{"n_layer": 10, "d_model": 160, "n_kv_head": 2, "head_dim": 32, "d_mlp": 640, "norm": "layernorm", "attn_scale": 0.177, "parallel_block": false, "init_std_o": 0.0228, "init_std_down": 0.0228, "lr": 0.00273, "batch_tokens": 65536, "seq_len": 256, "dataset": "wikipedia_en"}
MLP neurons of a small language model. Each row is named by its layer, matrix (down: output weights) and neuron, and shows model dimensions 48-143. Each number is 128 + 24 x the weight over its row's rms, rounded and kept within 0 to 255.
After each neuron's rows, "fires before" lists the tokens most often just after its 100 highest values on Wikipedia text that the model never trained on.

L6.down600 [124 163 138 113  89 133 134 102 141 166 179 152 132 140 117 184 146 155 106 153 168  87 140 180 112 125 133 106 117 120 100 111 124 107  97 112 109 140  90  99 178 136 114 111 140 114 140 118 131 100 140 113 117 137 132 143 157 101 145 106 110 129 145 120 119 163 108 146  73 154  89  75 124 128 139 148 134 163  97 114 143  73  90 105 118 124  96  97 183 135 121 114 139 139 112 147]
fires before: "|"

L3.down540 [151 145  99 149 139  98 142 118 126 117 103 113 137 114 119 142  75 117 127 130  93 115 129 113 123 140 106 134 106 124 128 140 127 179 119 102  90 170 133 150 127 143 124 123 102 144 128 137 108 118 156 139 147 152  92 165 155 135 142 145  99 152 161 133 149 116 111 146 162 139 168 121 161 111 107 144 166 176 121 150 142 101  45 113 124 140 125 125 133 100 131 132  98 136 127 126]
fires before: "=", "The", "In", "|", "R"

L3.down256 [126 142 149  98 165 118 148 136 112 132  72 146 170 139  80 176 129 153 150  93 113 119 126 167 133 153 155 107 116 130 118 191 137  87 113  89 142 165 158 110 131 116 141 118 145  62 133  94 141 130  96 113 102  88 149 123 113  86 143 138 126 165 130 128 117 134 185 106 118 148 120  91 121 109 144 171 107 118 141 154 112 141 152 133 141 141  83 136 135 148 161 165 105 160 149 115]
fires before: "-", ".", "|"

L3.down117 [149 143 145 101  99 116 115 139 143 102 133 123 160 138 163 164 117 152 133  73 113 104 146 142 131 139 128 112 131 156 116 128 129  98  97  92 108 155 125 145 131 128 137  94 193  94 151 101 135  91  80 128 148  94  90 100 141 156 131 128 124 128 138 137 127 162 110 123 113 133 111 159  99 117 156 130 137 198  98 178 161 107  95 139 163  94  99 138 125 126 115 118 168 106 121 114]
fires before: "|", "+", "-"

L6.down297 [ 97 152 135 141 133 112 104 176 124 127 110 106 124 102 156 111 171 146 147 126 134 118 128 134 168 130 159 146 152 112 122 125 149 132  75 105 156 119 181 123 126 112 124 146 114 110  97 161 137 123 132 149 111 126 121 114 141 136 157 110 108 118 150 119 186 110  94 130 112 164  82 152  85 159 133 149 122 106 129 122 119 108 149 148 158  69 108 148 137 137  99 110 131 108  98 127]
fires before: "-"

L3.down535 [133 159 137 102 119  84 158  91 123 121 175 124 140 117 109 130 181 140 135 106 123 112 123 108 144 150 107 112 130 110 120 139 125 143 133 117 145 150 139 145 136  89  99  80 160 126 145 123  98  72 150 121 152 110 137 135 126 173 140 121 132 137 108 126 138 121 124 120 113 164 108 158 136 132 127 199 117 142 139 114 156  61  93 177  90  86 136 104 139 127 134 162  90 129  99 123]
fires before: " |", "|", "."

L6.down323 [128 150 136 120 145 111 145 114 117 130 134 143 110 107 123 130 105 103 136 124 122 127 143  77 112 155 131 147  68 155 123 144  77 113 145 124 115 139 144 129 153 180 148 123 141 155 103 119 122 145 143 117 126 191 118 176 126 104 105 153 123 155 126 138 114 145 139 119 166 128 147 128 140  66 119 118 174 130 108 130 112 132 119 105 118 161 141 102 163 159 133 170 130 151 112 126]
fires before: "|", "-", " /"

L4.down442 [104 114 127 123 133 155 141 166 166 162  83 153 123  76 121 101 105 113 123 110 121 137 108 126 114 121 107 128 108 133 123 176 110 109 144 132 133 113 129 128 116 135 189 140 108 161 149 155 125 136  95 121 138 164 182  98 149 115 122 131 102 144 151 177 101 127 146 140 121  91 104 118 131 110 110 114 160 128 133 129 169 127  54 154 118 104 159 156 134 124 137 112 157 175 118 119]
fires before: "|", " |", "=", ":", "″", " date"

L3.down252 [124 136  96  99 118 102 158 125  79 186 104 139 121 151 148 118 143 178 115 113 168 115 114 118 116 132 141  97 146 108 121 116  92 126 139 147  91 134 145 117 171 116 114 129 103 112  94 114  88 128 158 162 117 102 115 142 105 133 148 109 105 109 115 166 147 119 163 175 138 116 108 107 125 128 114 147 139 146  84 130 135 101 113 164 139  77 152 158 127 128 117 155 113 117 171 144]
fires before: ".", " |", ":"

L6.down512 [116 176 135 128 117 149 204  88 109 153 129 156 125 126  75 137 164 165 129 108 149 131 134 156 178 141 115 120 131 108 137 167  73 137 139 121 141 164 133 124 169  93 100 140 147 114 140 124 122 187 101 143 128 138  88 159 132 107 119 111 118 145 122 107 124 133 105 144 102 140  97  92 138  97 164 141 161 137 137 132 140  86 152 104 138 128 132 147 108 146 136 151 111 127 125 135]
fires before: "|", ")", "-"

L6.down303 [141 139 122  96 138 107 149  72 151 138 119 104 128  71 123 123 142 150 123 122 106 125 131 156  82 159 118 134 122 117 123 136 120  98 157 123 118 136  87 123 179  86 133 162 171 135 153 113 123 157 159  96 100 113 156 149 104  97 122 104 138 132 128 140 125 153 144 136 104 136 177 102  96 131 132 132 110 124 135 151 129 119 122 124 171 133 174 178 132 157 113 132  78 141  91 148]
fires before: "|"

L6.down557 [136 159 113 123 118  98 118 120 125 116 134 150 119 121  98 138  89 105 119 117 121 161 123 118 143 150 152 145  89 105 128 152 103 112 117 138 120  97 109 139 168 168 109 133  94 137 129 157 112 146 170 148 103 160 106 142 128 115 127 138 129 168 163 130  99  99  74 120 124 120 194 139 134 109 117 126 133 164  94 106 107 113 129 114 131 136 137 142 158 136 109 134 132 144 113 146]
fires before: "|", "="

L4.down492 [118 166 100 121 156 118 156 111 123 159 148 121 161 106  86 138 130 130  80 119  96 113  87 125 136 116 141 121  87 126 107 151  90 123 164 117 116 154 127 111 123 154 111 146 135 156 159  91 111 156 170  88 131 134 109 130 136 126 137 156 115 128 108 140 138 109 131 127 143 155 199 123  94 121 113 157 126 157 144 117 116 145 111 117 158 124 137 146 133 150 142 135  92 129 101 161]
fires before: "|"

L4.down421 [ 76 127  95 129 139 148 136 101 131  94 157 109 131  73 104 105 147 130 119 132  82 107 160 114 101 125 153 117 131 122 139 102 158 128 118  86 152 107 168 124 162 156 193 112 146 160 151 116 163 115 131 129  80 134 120 123 135 128  91 156 129 128 110 182 177 115 155 163 138 127 129 102 125 143 103 134 114 108  78 127 131 163  97 117 100  92 163 142 142 110 122 116 100 160 126 124]
fires before: "\n", "  ", "|", " .", " |"

L4.down16 [159 159 122 127 133 104 113 151 124 135 147  77 157 132 148 162 162 181 145 120 118 148 130 128 169 167 119 138  97 121 127 105  84 134  71 124 143 139 129  59 137 123 109 162 118 132 118 127 127 147 116 152 124 101  92 155 129 127 167 114 151 118 169 125 127  79  88 131  91 125 125 114  90 112 172 136 104 138 161 139 120 153 128 119 154  81 118 136 130 129 144  80 124 135 127 105]
fires before: "-", "\n", ":"

L4.down323 [103 143 120 100 142 124 116 159 139 124 116 143 180 122 100 130 127 125 121 139 151 116 162 143 137  98 123 134 127 148 102 109 143 109 164 137 124 116  79 155 177 135 156 133 138  93  86 164 164 126 112 103  81 114 183 134 143 117 140  81 149 181 124 117 173  92 112 127  90 126 126 123 103 150 134 130 150 163 145 131 136 105 116 126 121  83 139 103 130 187 137 116 100 111 113 150]
fires before: " |", "%", " m"

L4.down343 [126  99 112 113 126 120  90 132  88 131 103 104 122 139  83 108 117 152 157 121 173 159 144 122 140 108 159 148 125 126 144 124 156 156 132 121 113 135 137 147 113 153 117  99 137 115 141 106 150 129 100  87  89 147 164 116 153 151 154 120 124 109 130 103 138 141 123 135  84 131 110 142 106 152  89 145 121 168 181 144 129 147  93 156 143 125 123 102 135  86 153 142  75 125 102 168]
fires before: " |", "%", " m", ";"

L4.down636 [ 73 118 103 127 157 127 110 134 180 113 146 152 117  94 132  69 116 110 126 119 161 117 140 171 114 127 107 154 146 149 101 150 141 133 148 125 113 156 139 157 108 173 183 129  85 119 145 134 129 124 121 123 161 102 130 100 122 114 159 119  99 155 113 117 168 131 102 119 113 105 122 180 112 137 128 168 140 152 163 142 139 141  86 162 109 107 160 124 123 117 168 143 123  86 137 147]
fires before: ",", ")", " –", " |", " (", ";"

L4.down274 [130 135 144 147 118  94 128 123  99 160 119 130 160 134 119 138 128 167 127 152 136 162 160 132 132 134 151 150 160 134 106 113 131 146 103 150 139 139 117 125 110 135 130 126 120 126 105 179 103 135 171  95 110 168 143 143 140 144 141  88 120 124 164 140 145 159 123 159 136 130  93 173  79 140 112 152 108 115 179 122 133 159 137 124 162  96 148 144 107  91 102 124  97 132 131 184]
fires before: "=", "  "

L6.down277 [115  84  90 123 149 121 173 156 105 157 147 122 128 172 128 144  91 144 111 165 138 130 130 156 141 143 136  93 116 119  78 141 103 127 122 128 104 109 137 148 114 129 107  98 132 151 132 110 207 145 152 192 100 122 117 147 157 158 172 131 109 133 132 131 195 142 106 111  97  99  94 108 133 134 128 128 124 126  99 116 135 112 154 144 129 115  90 121 144 108 131 150 148 140 140 143]
fires before: " |", ":", " Sport", "B", "A", "-"

L3.down72 [109 107 133 156 145 115 137 125 121 171  77 161 141 120 119  91  98 119 116  71 143 116 145 112 135 138 169 105 137 116 147 141 123 120 144 129 126 153  84 104 132  82  93 146 139 132 163 108 131 142 115  93 117 159 160 107 155 132 133 147 146 142 105 175 112 164 138 119 101 140 154 120  89 143 133 148 128 105 145  84 114 113  99 131 117 150 137 132 130 114 161 112 127 160 116 115]
fires before: "=", ";", ":", " |", " ("

L3.down207 [142 128 127 120 126 138 162 125 152 180 120  82 135 127 132 157 155 101 111 114  90  96  92 145 160 180 140  94 135 135 126 125 142 109 141 143 123 145 129  96 144 108 128  72 112 139 113 130 163 126 151 131 119 130 163  93 113 185 163 148  66 179 152 139 123 128 118 114 147 112 119 104 120 119 170 142 147 129 113  96  86 109 131 116  87 154 119  77 125 147 164 137 112 126 104 168]
fires before: "|", ".", " |", "%", "″"

L4.down425 [ 86 161 170 140 153 131 135 128 116 127 105 117 149 118 145  70 151 120 137 118 133 167 121  99 137 178 103 158 134  78 116 128 112 127 118 134 109 146 114 163 150 162 175 134 137 133 129 147 100 123 142  88 111 123 107 114 118 134 103 128 101 118 122 172 137 112 108 156 126  89 130 140 103  98 140 139 148 133 160 132 192 158 115 140 159 133 132 149 112 150 107 151 122 133 163 120]
fires before: "=", "\n\n", "'"

L3.down425 [165 137 114 110 146 141 167 140  83 171 146 111 146 145  95  93 143 110 125 117 125 120 144 165 109 128 132 126 131 160 111 173 110 136 133 111 132 178 121  70 180 145 124 128 106  98 123 186 144 178 115 106  76  95 113 137  79 105 162 136 115 144 176  93 135  82 154 121 103 118 121 118 110  92 134 157 110  95 139 143 120 166 125  85 164 137 182 143 119 116 140 123 126 179 158 132]
fires before: "-", "|", " |"

L4.down236 [165 159 125  86 114 152  92 120 110 140 117 131 108 162  89 131 121 107 161 122 144 111 142  85 112 101 145 175 154 149 124  97 142 170 188  94 166 125 107 126  96 111 143 143 141 103 134 111 150 144 120 115 124 121 115 170 126 109 138 134 106 114 102 119 143 132 115 116 120 130  98 151 116 121 138 137 124 157 149 105 158 101 107 138 138  97 131 105 139 122 123 132 118 128 157 116]
fires before: " |", "\n", "}", "%", ")"

L3.down412 [116 126 120 116 126  88 120  98 119  91 110 132 133 120 140 154 125 130 121 129 195 113 125 139 137 143 103 122 147 102 146 134 100 113 125 111 160 128 141 113 101 109  90 122  79 106 159 122 131  98 125 112 129 154 127 141 129 102 176 133 161 153 195 108 138 106 142 138 138 136 126  90 171 109 149 129 134 110 109 140 152  68 132 114 121  50 106 105 166 115 111 181 143 158 112 172]
fires before: "|", "-"

L6.down538 [ 75 137 131 135 138 131  95 156 106 121 101 137 187 112 143 128 158 115 137 114 146 142 129 140 129 159  92 143 145 113  89 114 132 111 111 106 118  85  91 138 149 133 144 135 127  76 128 176 134 121  99 116 119 159 154 138 155 115  93 145  89 142 157 166 119 104 132 134 148 192 127 150 121 101 139 108 120 109 126 197 143 105  80 112  82  87 182 130 140 140 124 126 148 122 132 111]
fires before: "\n", "-", " and", ",", "\n\n"

L3.down228 [144 125 102  96 108 133 108 110 130 126  94 150 147 139 140 184 142 155 114 113 113 130 113 110 127 107 128  75 153 137 117 158 101 145 131 130 142 154 110  88 145 162  87 111 106  90 142 110  92 151 165  84 122 158 127 172 134 141 126 152  67 152 100 130 139 134 138  83 119 139 149 127 144 106 131 123 109 133 133 127  96 163 124 107 113 144 124 130  99 128 151 117 110 150 114 175]
fires before: "|", "ative", " the", " 18", "ate"